python train.py --norm_eps=1e-06 --tie_embeddings=true --init_std_up=0.0517 --init_std_down=0.0517 --schedule="wsd" --batch_tokens=[32768, 65536, 98304] --doc_mask=false --train_tokens=652800000 --steps=10739 --dataset="wikipedia_en"
MLP neurons of a small language model. Each row is named by its layer, matrix (down: output weights) and neuron, and shows model dimensions 48-143. Each number is 500 + 50 x the weight over its row's rms, rounded and kept within 0 to 999. Numbers have three digits each.
A block is one neuron, or neurons of one layer that tend to fire together. After each block is what it responds to, as a language model described it from the Wikipedia text at the highest values.

L5.down268:540394435533525511539536477560560519439490488470520493508482547416442505501443474526545510461544445544499432530484518519576526532455472500483539517508529535559479441470524579483394505473486597378538492444540459466550440570513535587589497543590442521526529415501506452462502500512432425484
L5.down335:496484577449398508477515411494479561423479467439490502504504538440509527417419622565506476460518531515480582532497459477519602411506524503499547553587451510469473558436500519491428486584486484428540595529505468536517508543316449476508535426537479470498451529511483521426509437390467469484
L5.down542:526505444436606537442435581480488571504398566551474471551516554416516502496460494593503461450544616549554448466461452491489533395530538516615521514490499501468451570487498499432400497543477515466522539429430440549501550507484468413401483516474465489451517462493510515468448469521603567530
L5.down660:523505519504497547486452451449547531482521449470417540476498658501596511493544449435540542502587511570489510565491529577457590602531463479472468437565486478528492396505545504431541468507510540577405299551466473430555512490481482610498420513520530529519612582568522516556553457452554405391
L5.down832:466490430647557541536461561505478446403469451460493450539485547556521528432483529361475463556453460544461556488505504646605513407567564523483400446495607487525479487560462401493492486417430485499519479481552560551530487535461445585563455443424470462518529604451486492487545443515579375419
L5.down959:520553486452568499517498577521550406482496529528506613475543568483470575530450515490623544538391637443528539561514432486470509532424488439571462498437456493548438509520582391517484517432412490462434512518528559525510525519433527528437414501526428471447535453589442471423376515521540455512
L5.down1120:561563477472556496486564508479505480600470501557531494529534444489520505614502483505449543438442401522404384434517398447521518498486557549475490515422498471471573557529555532477432416525495516471461504572532486513429495566545529505441542527531423478461582567481457499517497517511529562459
L5.down1205:441458537539525572517537518435535493467504449498531460562403454479433512465495487520538484492550550486522453528542500568444551490498524490455329502574441503513500445505464540460418429495503472465486450555564426585449510438447560521556463455534585472469598551546443468505525504522458496497
Description: Stat table cells

L4.down113:441383467602504464514477412461599489521585536571443516451552589588537440391451461464502530466489538551482453496657550455524512522558428455519590498444501584483537493468493483358473494486537530552473531541558579486529467433497379528444450512432476495432560517509438493540453518456534502531
Description: Biography section headings

L5.down62:456468492498484503562552487465509506469435416535461532558483564529486531493606560492451475521548511584609562558523409526573454558482463452492486442471472505544475541484462547484578509498567535534634517518450521493503489520485429432658471499455424480497410460479455504399480505511411423535
L5.down92:503484472487451463563528444551396499513568572542516457539572555438482551514447488545450458467456513390493511503574497473546592480527511436449487532447537524492502539486453372494481457592467594619565509498503486361517378519516487392589543462499439514381475540494529465476602470448509569534
L5.down116:467419473533482516384463539504381520479527542549446481449481572567510556485526527471519466451527503469507470504507378499565510544558580550448474483483487466418482486520570509519584483478507440477460505512481452502531465582482442423553493543475556555500490546475557510559477527452467483586
L5.down867:559526488527447597537522493566544469492514600550553499404529530526397496511580545499526452435534417407519501565458484428535514492490590368421572534565539514471469536556462545492547438479436464474466425497530538568447472515578487563476534521500384407448404595460547481514542505549497462493
L5.down922:513409515516528472535516456459485584501457661468501495491437516530566515550500508531564472469560441422615505479527511485502554510519501536385560477555496473485433465411517431321466476515526538568531517479503494530524483507437425406536554534407458502527439440549455390438476502465454475430
L5.down1061:396479449564477484491491535359563461466544429543541592470495470518558496407490471530427416509500614529461471573471466544400483532503492548533529507441492496423525565531510485526552528478480495532410509419487540393448453562495446513474410471441579537471589449481552507568482435482498448409
L5.down1185:467451414435569462454491491484390458410515515519448453627497533510506569517621493522492528568480510529483499459469537516530480557494451527433492446519587574575577536417437482495492504494429472475506492480456509447498527561450469517476571539498489503505527425552487421548519435476552560522
L5.down1276:476491496524409529598508549448482495584449528490508468534573446522503434511559457497524477519633508500568594510592479451498468446546499559485467497482520475455456518410427384460527426525494440617431530443437468586483500369550423471534506555535543557499545501546494433531433415485458491507
Description: Decade and century dates

L5.down621:610567523505574491541517475477391456502544477445499382463358502503555507539530416503480538490547526515514610421428569516521517558529518429438452514463466564586595518563483456499547458423591429510512469543455532433535469496508458489540469501422486479550538530468489556574485490554497459552
L5.down717:493487553473530519474501568430529570457531523496529467549436597552477478564533473497525502525448379448593447421538459440471424516542534562490490517559550487498518442517548543512583516526523505525459496461454527399491483457513622530497475441605523558470434520501560485480474547435426531503
L5.down826:526490436447493418523593446412435538487438432451497562531475538461452375514539515616551591471522475480474466449473560529580544500547461515546470500576562466477513578501506520572598488466481548516523550432521482454503554502496457527519426447517518497525498441512494580525457472447411508483
L5.down831:547480507488475504495470447495476512460452516463400582473476355501511597456544572482431492454479472549468390443572549585518489570484516349496442593482430559434559505574503601503477576462486522507500478475537488482345454556501460404511452433439560448516553494505490521498465457508490602450
L5.down968:491609509495451495460565483442439527577533516492472539483611445498412475501428386526576404498523430556561565499494565572499510477509454406553560455483601495567522455516507466551644498441501489483515441490509526576538475412536468575527513389555606539462538434467605549507522587481353462418
L5.down1069:537485456584550464484459455406432426387471485485523520525488502513520547494486518463402571479572449560472422522533441578497557435535446564490464442328538470434508483556538499498504559549548548540476453389403436565481482488514450495521588479561629525515424561557503510514568529556466544516
L5.down1168:447565476441490460473417507453480508349471519492555516513517609516559453380498560490560497434437529471510468481525509434469492571483569547477493484499528524510439514541463533453511479616491449539455521515481602485538558488498559480544485580588561479538541434418489450484435505492435569494
L5.down1227:447511520487571469449512484502450453429531460627476497495549635598516533449419554526484499468468543521517481451545554509549545428461567559564465551571544415476418540461512407486533513439553507570496528424458428621493419575496587521555549538593603487500562599483467434503540623481466407520
Description: Infobox and table structure

L4.down632:491408475498499521522479493490498612561540550526516499466462583487513450484490433485512513446612526444515474455433479454535499546511515501523567441521495540574441499506537526455508486529566422590478629509549446352539489521504471474461509539459522524538506440428445511528479563569510530466
Description: Possessive apostrophe

L6.down521:489570529378425549542497457406499514486433537521529555581435522470499491414486502464517502391556553536453483512545540561529590483497460574463551479411411453514561547525459492481517401567472511496488517446508437411392438466553493514408485525587448437551447488455458536432531577498572561469
L6.down823:510452526510530580510426540482593550438475449561492433453417427474507516437517551516413573453477556526568539557527485549533498438487559614450540461556537477554495414522447505497533445569603501581506510486617488488426518568552536429493492549512479522489448470498468511439535489391503445526
L6.down890:504585508563492524543503516441397484501622385437542518436467484487536425527619532483519519505433577412553401485526601549582436479490452430439433564508414480512537482450531601428559547501535460439479586465538556528467442565447456594502542516435469473480452569574420509496465509490505396438
L6.down919:540459527576445499525520361446408496540510617410510472476579539508521435434525438534407466574471521522515521441464423442494503585575446483473513515545413526539485489472549534542447409433507493491500376466536547574447429463554463489467540431447473511550477490512546457546426440452523481463
L6.down1031:448484448448536438379622495511482433525573493505508505463466653559541477475408506539407468480463548465591497537420542484511522509479511527507467541507502434449502506564514497524438377423455534522468464425493608449481436538505488523511580645545446561434502538420450530559510499543487502486
L6.down1059:501498527412490495520449420413460466578481537425553529423575638580591546390472481567495390458524511492417533431494543447508485521417521602460568537582526579460563549468555487514551514475529520482517432452456505477529451548475371424476559533529495475564461537428464529488485521562567507492
L6.down1064:470504515583542527566515503485531480488500492476518424470523596576474422516530547522378489519530522519542464554497502488584567518486450487513455541403453514472457457454520483473581501608486465441530518534440458547495436436476497378468478467457460528541482414515565438511584576480520552490
L6.down1215:547504501488502452479550514492536431465460458492513464527504696507515478484352484528488538571503503496481430470457440467553567490419436443504442464378430441367412526535479485562524518537541507489549498521481517432542540436555463499518575463521484588520501467527498433470625481581547497515
Description: Infobox field structure

L4.down583:420557519517519504468457462435530470499630506428511437464527474495466509470486622553610602467509560504627542541547436473470469454430410542504406464543517488505483440530487484530525588524461440475524547474578505563468479569530539563548487537418459545557545510428508543477441522533511488504
Description: Beginnings, endings, departures

L5.down137:482614482454536489436588507616558478502611465406426543595495525466528575446400440487500474489506594461544524529499500579596601481459613581407568490574494416475531473477510547471433503490582539468594505592508509460495446470511499516445520610502493513501551486441394472468461534493483512490
L5.down151:552565522544413483460526552503528493549551511533516546389507658552434450563596338449495491525557566432469592528505605528545502473422508550516434551484515460502477386512526466568447606552491503515496486502442572458472458525524443426523558521545552564497478538464469437476468454527530491556
L5.down301:457502476499451522468438444543486457512484503554539454460540422462492523537504546493437479588553493452528397526584509532488529482539592487443545514582529484500469479451580531431513444447442406526458542536535504466522543511426517449553526468570554546521470547537442480532515500474528460471
L5.down409:418550510622521549636524464419491458433563519507449507465475620488434580504503486546438487465488587408492493480498405522524508503571490526625476435524520524462504520462499571532425529553533498488567506458541488541509565511466558446533485540459497482555471498449506496442511438560478486430
L5.down538:459467473473492505493582409421535515545450507439402562619517608491514476432455515511531435475511487523497494595471487448404445516466519500516540471465475435473528510501549496489459459515610439503510534527563468476418499469484580476540504429521558497538462489535492551513491478487497508524
L5.down680:476562437404496457508406443568447468551568547455474472528458484556486532513473507548438541533498524529402459508501470487635502429451561555440496547545595495413571372455516535419539464435469479430507528546498476528474492550599423482424426495468480386439592626487556460452452450579485601561
L5.down756:506500470430505495519407612551411563495489498477557556403553613458476517509498482618539532485518544493440472523556437462573495559508500477492445505471562525493441534497413385557421434533498423498436433551470471501525408477529542474464507531552484585472419589543451580583492446484528513504
L5.down1062:489466569546615498481516592465493493522544544526501463484468631446504516508533479511461473468453473559475496358588441494562516557495473551481609491466451536462454529439495472494545650507459496523573468503491438551453547526519534435422499505426360489550471479535471430529430413405570465436
Description: Apostrophes and sh- onsets

L4.down403:427551448538373485551555511431512506566529551469520483589493557435503548484545511449492525611470483468593510429559477535478528499415460455517471532522474509560482632564467441650451478518485535497541519470524488502554588431492539469432476530573547550620459448465482497511546557439483482500
Description: Infobox and table fields

L4.down774:476493483464514481538432559559499514462491498604521462516515433472399575553542479554442497541466550452494461438541556505435432577504477538528534614504495427568514375520486650495441435555595399496547474513435495464499514449494456420576434528483517436405496558452473578605512529552533521456
Description: Before a work's title

L6.down9:424440451503546459534511592451496476422429538491441533489433553466446465521506562478580423460401516529488525463476503517475570548484489542525423403520465490501493594496576533500534499383430516531526456496517593557432463553516570422468530503472492468506459498515565450547621515513538495499
L6.down247:502648491477484449499473545428468483499490517431565552505585497410489595483539565498559511461469539562458433427454513539577486468445508466493505528466512428485504514516490555576432465532453523523553589623516586469475518433528443596466496465496454534511550473519448496557532504494505504476
L6.down307:585514484485461468526485495570503508500549418572526494514504620455503528544455470485459588496542511538498586617545457462543469428462447501509520453410450432484504392472576481492398560507519437513545536473520459456600505514570481576427493430483564480567553547565478399469461458545555546524
L6.down384:525410519398522503475554561584600486495490445491533515443587569443523424469469431498539471567619483543440484459514484505525436488461501532483473453570449495558555453613487458439487505534547498533554575510481579495566508533497581428449464458595434445456485523474525494490493526557404495523
L6.down590:523553605470497478513548537581486515488584511581435609441546458540473416464470449524460546514554501485524447473483454484497459615558509514516477494495489511425499507455552502425508573505489518466476543505559485466439584526513480464463553468595571465535433579507487525571485533569554497513
L6.down853:527478520554510509467514475557521448506484519488491477457541537522431490468414477536502483515521515614465555503541461540563426506415461521528454534504545525507468443538474518396556615484533484572495523533534511536435507531530474451555542498593408490494508566521520442543451552498506526587
L6.down1266:506443418494424511479513466470508594560483519502495438467492453472479462520506464443547523486522477594533434508503550542439513442501477440483411451565556517548517474572569475512533576462533430527447516470502562465426583477517514580620501456574427512563538591382453495489486479507462378519
L6.down1276:571470476593504478514557536547478535537537426555496507468492554455550556410493534456442520446423498449549543492578508503542452510487499470533418564529517458610586576507521424421503522487569481487544586552500521496479517390563509460521598523533414466542470517436576571474468536513399475584
Description: Possessive apostrophe

L5.down192:446489640587471552557483447440520555590336424435460435454434526487598430493438498573600485452639646545472549540511487510456474496514429444600521560525440442523588590537448501457497419449507569422547507478550533554496474509446352446490481511538446537554530468501503582405484392532490473567
L5.down299:476517547408536590511616424480456487495482473573441501475495332552511408456540520556442456561499533452481507458542500578563424501473486484466506492517547537579484520505562533555517583575513608471437548466538440490433419505510574453454511501468454449465507469565572588461386503498535478441
L5.down315:539457494450655495513532479502532450464520434487493437473402448501464480645484478459504538482460498556423464465480471575478444474450507616456517459421487432502515475467522535523531545427461439536535548526366530524584527581516482519437450553445528488482508462536572511493440511494488458415
L5.down801:567397589543505422465514494465586430530528519511513532482434530542547411557553569548571493532551533447535540505483514479418510505359505458464521502388532478493544520471506535420491466527518575509524527489488514576472508541583389561554512444436601529482465489450491516451456385428381400504
L5.down898:515476624509542506519490470436541542470605494452506495522469552412519540458580546411425645460535522439557523455539533508593608546488512511496478473509441457498468474426518524499513488561527503500516424568525516485503491544495539405486475519577466508488464565543509558572533545488535545401
L5.down916:383476440510541458539502424469501560472571527556407542459516573568527520500461460585528498545535445523620458529551515416461484462521460448527492579444535582576430491515537588543475547547534443501440439402527471495571538469530531448509578488546505432448426402563350484501450509444538462548
L5.down1143:404502440456500571516508570587502445413516499508500523528592470461504508537526535475496470514500516506570428463563499464524504493426548586548480563474482531424322491514495604505462548531463519455500448448529489483470457511560481506493472544598467508346477443558492592415479493473516501485
L5.down1206:451488495563463406465401521556397555503451494421478459603509539520537610470556380513384542408451522526575467545443549453467610522551439498484410566436483513526482534482496501481595516511457492476540574529555492455560544643522528459427480548493445437504510436489507532467543455504505554511
Description: Final digits in table numbers

L5.down287:525513403602488558485502474577433507490420534449480464492436616538462549465522593498436527481482574542504502504469492472470507547468516529517545512387478558496479472460495429480447465538531524577463428516445507515558430545465510501519420454493503544411583417528512515493413536582458519440
L5.down501:533550498454528590435537546505454554511530462448552459567547630423470532424561596481525591501474589530477530468455462550511450506470514455477370458450438500503542438518511450456476468538593534464532425560447628525471518428415465407480427484468534541491524489502496597489458440503385528497
L5.down781:455494553521506466578477472402487450539462512525506473525497380461417544557511426485492524557474528414604524466508536519496541544539471547499473604428485530476538453465573496400466497483558552518537485502476535525485541424494467395437502521578491451503517493479565542445518454564577479471
L5.down805:415631565483507400462523507468537482518573579507512506412512600475515482454490486540544538488526424455570485543480489563638457516571500473461440489520517510441553474431520457492403565482460620599398548483484477489480557505436500497435498521483500493547548480524495530486475450514412468532
L5.down1041:464408511471476516604475475510575523596429416438496530594531271486524459526537478581454476530560530525481530465417437547438533512479512532568513425422486444526366372408446541492509485559476528603481466448523484542561491577482434471484508582472531481424575516501589495424530511502532529439
L5.down1070:472502506509494595573477550468518558495443401574508492465408544514473518614464541550499455551525503500582518507521535455533497622569406470524479501452531585520506570520554545494458521514513544516524541511442478458540461482435591387484484512461553462610549477528472545552503465429452557480
L5.down1093:538517429542507502545397547445423600468410339474551509490556531541490474520483413506480531417295490466424533500428452527559563484505564475491479467518541466506545574586466518510612501503555562514501444463569557519463475510554432485479495569497540544443522484456445526539486540509545496486
L5.down1107:560542501534488603464536484401529386532478433511496523458395596489486449563524543445507512471456548443437453477461480521587521514508395500485570540371422494515513436503579470481505518448437501502505528481506475573527488491382520427551504434558519629470588480546496482531481554530506390538
Description: Pre-name linking tokens

L4.down1130:498475462501381469558508510504508535607447485566515534595466421534471574453379480518395487413436492519529480469620538479595543551554452566562446413459587562431500461483484533477492480518466541458576442488464440503474577429451528517540500499489504497528475499477558503512489503564415507470
Description: Structured field labels

L6.down126:499514548559481514459585414538471424483610512423533528621462461544455461456563494489583460482521561440505523539392465486476485491491483355368677498482457448647487492540525529469481486533476601476585535529579494423509515521437556402478518465528517474484412444544507504548524513468517595424
L6.down215:489397562381509502447461494476441445462530511496544442523458422519487471438493493560511503417586542514653453531465529493457536476494505579464524482553559481464462499531502526497526455570509496565440576453553461494500441472491455494514412515596504543375503398443493536418491376461525594548
L6.down352:520456476450492519565586510438432526553454491598594560536498454564561473465416552537486477423472524523490450437548509516454483406498504505430519546428512545473495532554567492452652550518510482461540531454469508592501498468469522528459568481474508474434541529516480481375563471497523507507
L6.down493:445514526621551456564470527460463451458528505520447518501477393485475458501544607500469456500489487523522630483499576490578383513538553551516461497522519487487474459412532411528538525534469563495520427444412524486483445550542522453464460572474471473529521477513441473491542505468474538586
L6.down539:556421570452445426474563508478500525501520503535495517514515346533476486508487490520451572479595511547530522415508471481523491382493527493576473522492538530574479544488465491490524515436539532501582478437554407598436548561480565505446544496583591515519540503509542527556489415500574493455
L6.down627:424528507496609477516604540554472480431419481562537454506520639543440477527467544468508481470457422523446504496525566505486615503566484488483499572475437512463463513478592476522555403485470462453610381463486588543373605502480614519514487389579507512480538441431573465611530515503479488513
L6.down828:480406486525541440482531520524460482533551516571453500521476489504598479553549459506459511521587531554499474451331492518506503477563561473560473480481545495505474460547467474435460462526442418553395430544529496548560479397564524527491485553407495568489528529460449454474460519505562470538
L6.down1260:511477539514605483465492457516494551482490500586510481474475390476504488562486577446519508463545514485525494531594450537516457419433509486428577563533475519527491507563498522492483500509534571446410499471551493540504521556541419529408484465472482404601492464513465538494408555550508409396
Description: Closing wiki markup delimiters

L6.down109:510474474569505528572551520578505581468488544525411561520492496567502531455504534517585435556500587432468543536541504571459500457581491495499556429486613489561541505498536510467517573596487509561489506427517502512496457456483450580547536396444416589544498544560444476519515510551574536551
L6.down223:398545503556466400475476532382555527462513499493582515487521604501500462520498505573403523454533582510512533451568406434563457395488463523481449487544530540479495545566456515519492529463478421519466513461509515490529418463446488454463575471496481507509503419460530463513568473417479455440
L6.down300:450485569499491468404558473399494500494448596523405545432450443445471459477498462586491578563508454484544483510453369463477474558498499545497572456510417510526469512488483492517573441504496504513469471545511520659474498500509555464483515547549485460487528453587513558505469442436493519392
L6.down411:499483496544455450529544490455519606475455506464571557551521642529479457546533499550514531613507422442545527536502571488506477464578434476440504457546642476493477585517467522478491511526381490567409549560517468589493472527456600427426503499469504496526487503417535492430484505581413517448
L6.down611:569475490484544458452554556512479470534481518477557493508448411401480529459524535530413476509503589496556524536517481607553557486497440481535481519496498582481459545586486583562447615461467502549476582576478521554521512533521580453500533453468492492477518414496526557435469498557572591409
L6.down691:539506496527465562527502472463539463553544518449516431542469467535468471455505498524599584386506468504478494495515496431523515533579531497472627538474433509574512572487406516503506373465457578619529613475530511498569394453408467479509524496476513506561600543503457386514481468503474542545
L6.down814:482519522540602488384465563541462503550409496524512567531448546480469542520545535470421480434488478440525550431609509435588482501560524518474606462514537513629450427614497531561484447499488568556477452452568508450543487478572438478555440433498397474471528381411481517542480578470491539504
L6.down1043:505506435497522465533485441451514526450500485450462520521489531448500483498531547485532500537571515415495546604512551456578470471478486466539517479506523541443457473477451497533531577480398511521445544593531537554515617474417449542456428481483476497495412529428395501514485414436524454490
Description: Time-period phrase tokens

L5.down39:469465470528493488529429460427621528468518456428543496430483680547420594535524479536562595490410502546444441569506497588447533523531517510564483501576390574532462608515461456514454424487485514464455407580550601447512481531494519526512513592554533510459592453500464503585430574568456596469
L5.down78:501505501437507509407413452413497600527427484480507581485512653470543549459405526482516568457530500502576423461511493502496557486456537491514606554539474620488518537516592523473534624588523483601467552450438529497517530584535543503426608474409524527513406518454493500434504548483410444593
L5.down190:549491470482553512535554478551460503470458553456546459517487498486483367486476566415526484525506466462568424557519484474513418521439501466555541426496523521391492486439512471494492427468539472537557387442487455570500454527505398419402540496407485453573450437551525484410503542550556523503
L5.down674:504470495535433499493522549437529527498503424483512494514553568541503392566570530578561472508509531433455478473515484465420506490622547569534552435563579472481478511469499474493553508532518575480485586469604417439473563480506555526590570519481598642480545531511559480547547478452454540590
L5.down865:541574517488540407472511507500481562543439493548400481518610534559529511460495472562542485499476445521439523550485374509676521357505541598484511471521580506454477478553503482544464540461504459492446421499570490528452545531487440465526458544482576558436500438529496553410479486501512525544
L5.down1014:519592495468535451554403504550530559523405440485500472378551601483525436462428472524527488490486423430562562485533426502484457409518491563459507490484529525547428523475573491500531466515460521587465603437528536356475471446442527532559425420596516559462517430399498489533580538513512505566
L5.down1177:420375462408459570562482564529582515428456452552433539463534566519461460468481513514546483512522577514419448558535356527389526471508526469513495504562453499507492552432482572476449467538394558499429590640503491480441504456455567518495450513448571447419506587519486466476475517539514476477
L5.down1211:545467465544419551472510510463496467533523490519460459485569621498463476514564471556528525501420444566506410461431503498609591489524465481492617501568559429480484597591496489438495412446456520469442485490584516481519524399467469528531602494471583427477474440528592485545553568490534508432
Description: Locative/temporal phrase heads

L6.down5:418493581572596516476508492513488542492569448586450481509590513536524477457547571424527479447534501598427573476562551469419478468518528428527494538462462499538515411485455486551488559511494505488518494458591598512576458489415424514384499492439481506473495515492555554567477609464458517515
L6.down60:464555592464582480461454443496540589467501527481520465577408652425507518529574443475500429534517478518508496422540506461517459507548449478533492495561508490484496486540540500461532486448413584559559444549530591438611446470452435550461408539526537461481518478448504465495491496552449436439
L6.down297:430542515476501474535510497451588449478490570603445470502548366498587458501424582472458487509534549447458524523440532472522590430508477464661535512564377417544452506493504481481509495569564472539484508445423444582525501457515550515529594480526532597518478411481508552539498517477552420401
L6.down298:572512548516466593497442581449545441524443422504450593459464498537649481509559475488492587486479449549381415488481566521492525526566478506510511538428546477489484441478523555517510495549569443481478628542461567522502487493518474487544566537481452410548416463511512498524519503462536475442
L6.down570:478615439554481529509559499539498468435488457514552443464531532563524426432546454563526421512492406524516442498520513620501538540434439518451508431537544545541391472499486477522507438471492500509474483462551561521457502545548477431546436480488429524528579499603430460537480469530506449496
L6.down820:462483347465461471502516493442431583416481431543516392407553551495394444526444552462526381504431467493497518632495475524533479551496431548434536489499581490476410499476443592443457652509528587448550456491504572494516521568608506485599496542403443500473553416492575513490495444621487438474
L6.down958:441473548570475491496593479518465472503513527514463497529627525536540476548557514504440507506521490446485559479459464458471558545460502484503525482544490420516562403445524462563460555441481455496456461450533528519512446572514531450534475579502460487483438521558520504479434481504566637449
L6.down1129:386509532401486598539544449527434539481482446557502509487531309577496464521489439540501462501570516540529508555527398512477478563517455491529568485475551407454534473462508510517446571490463513575532582476605475521486601472407510483561580564562499525537471524435547476516488529418393439395
Description: Person role nouns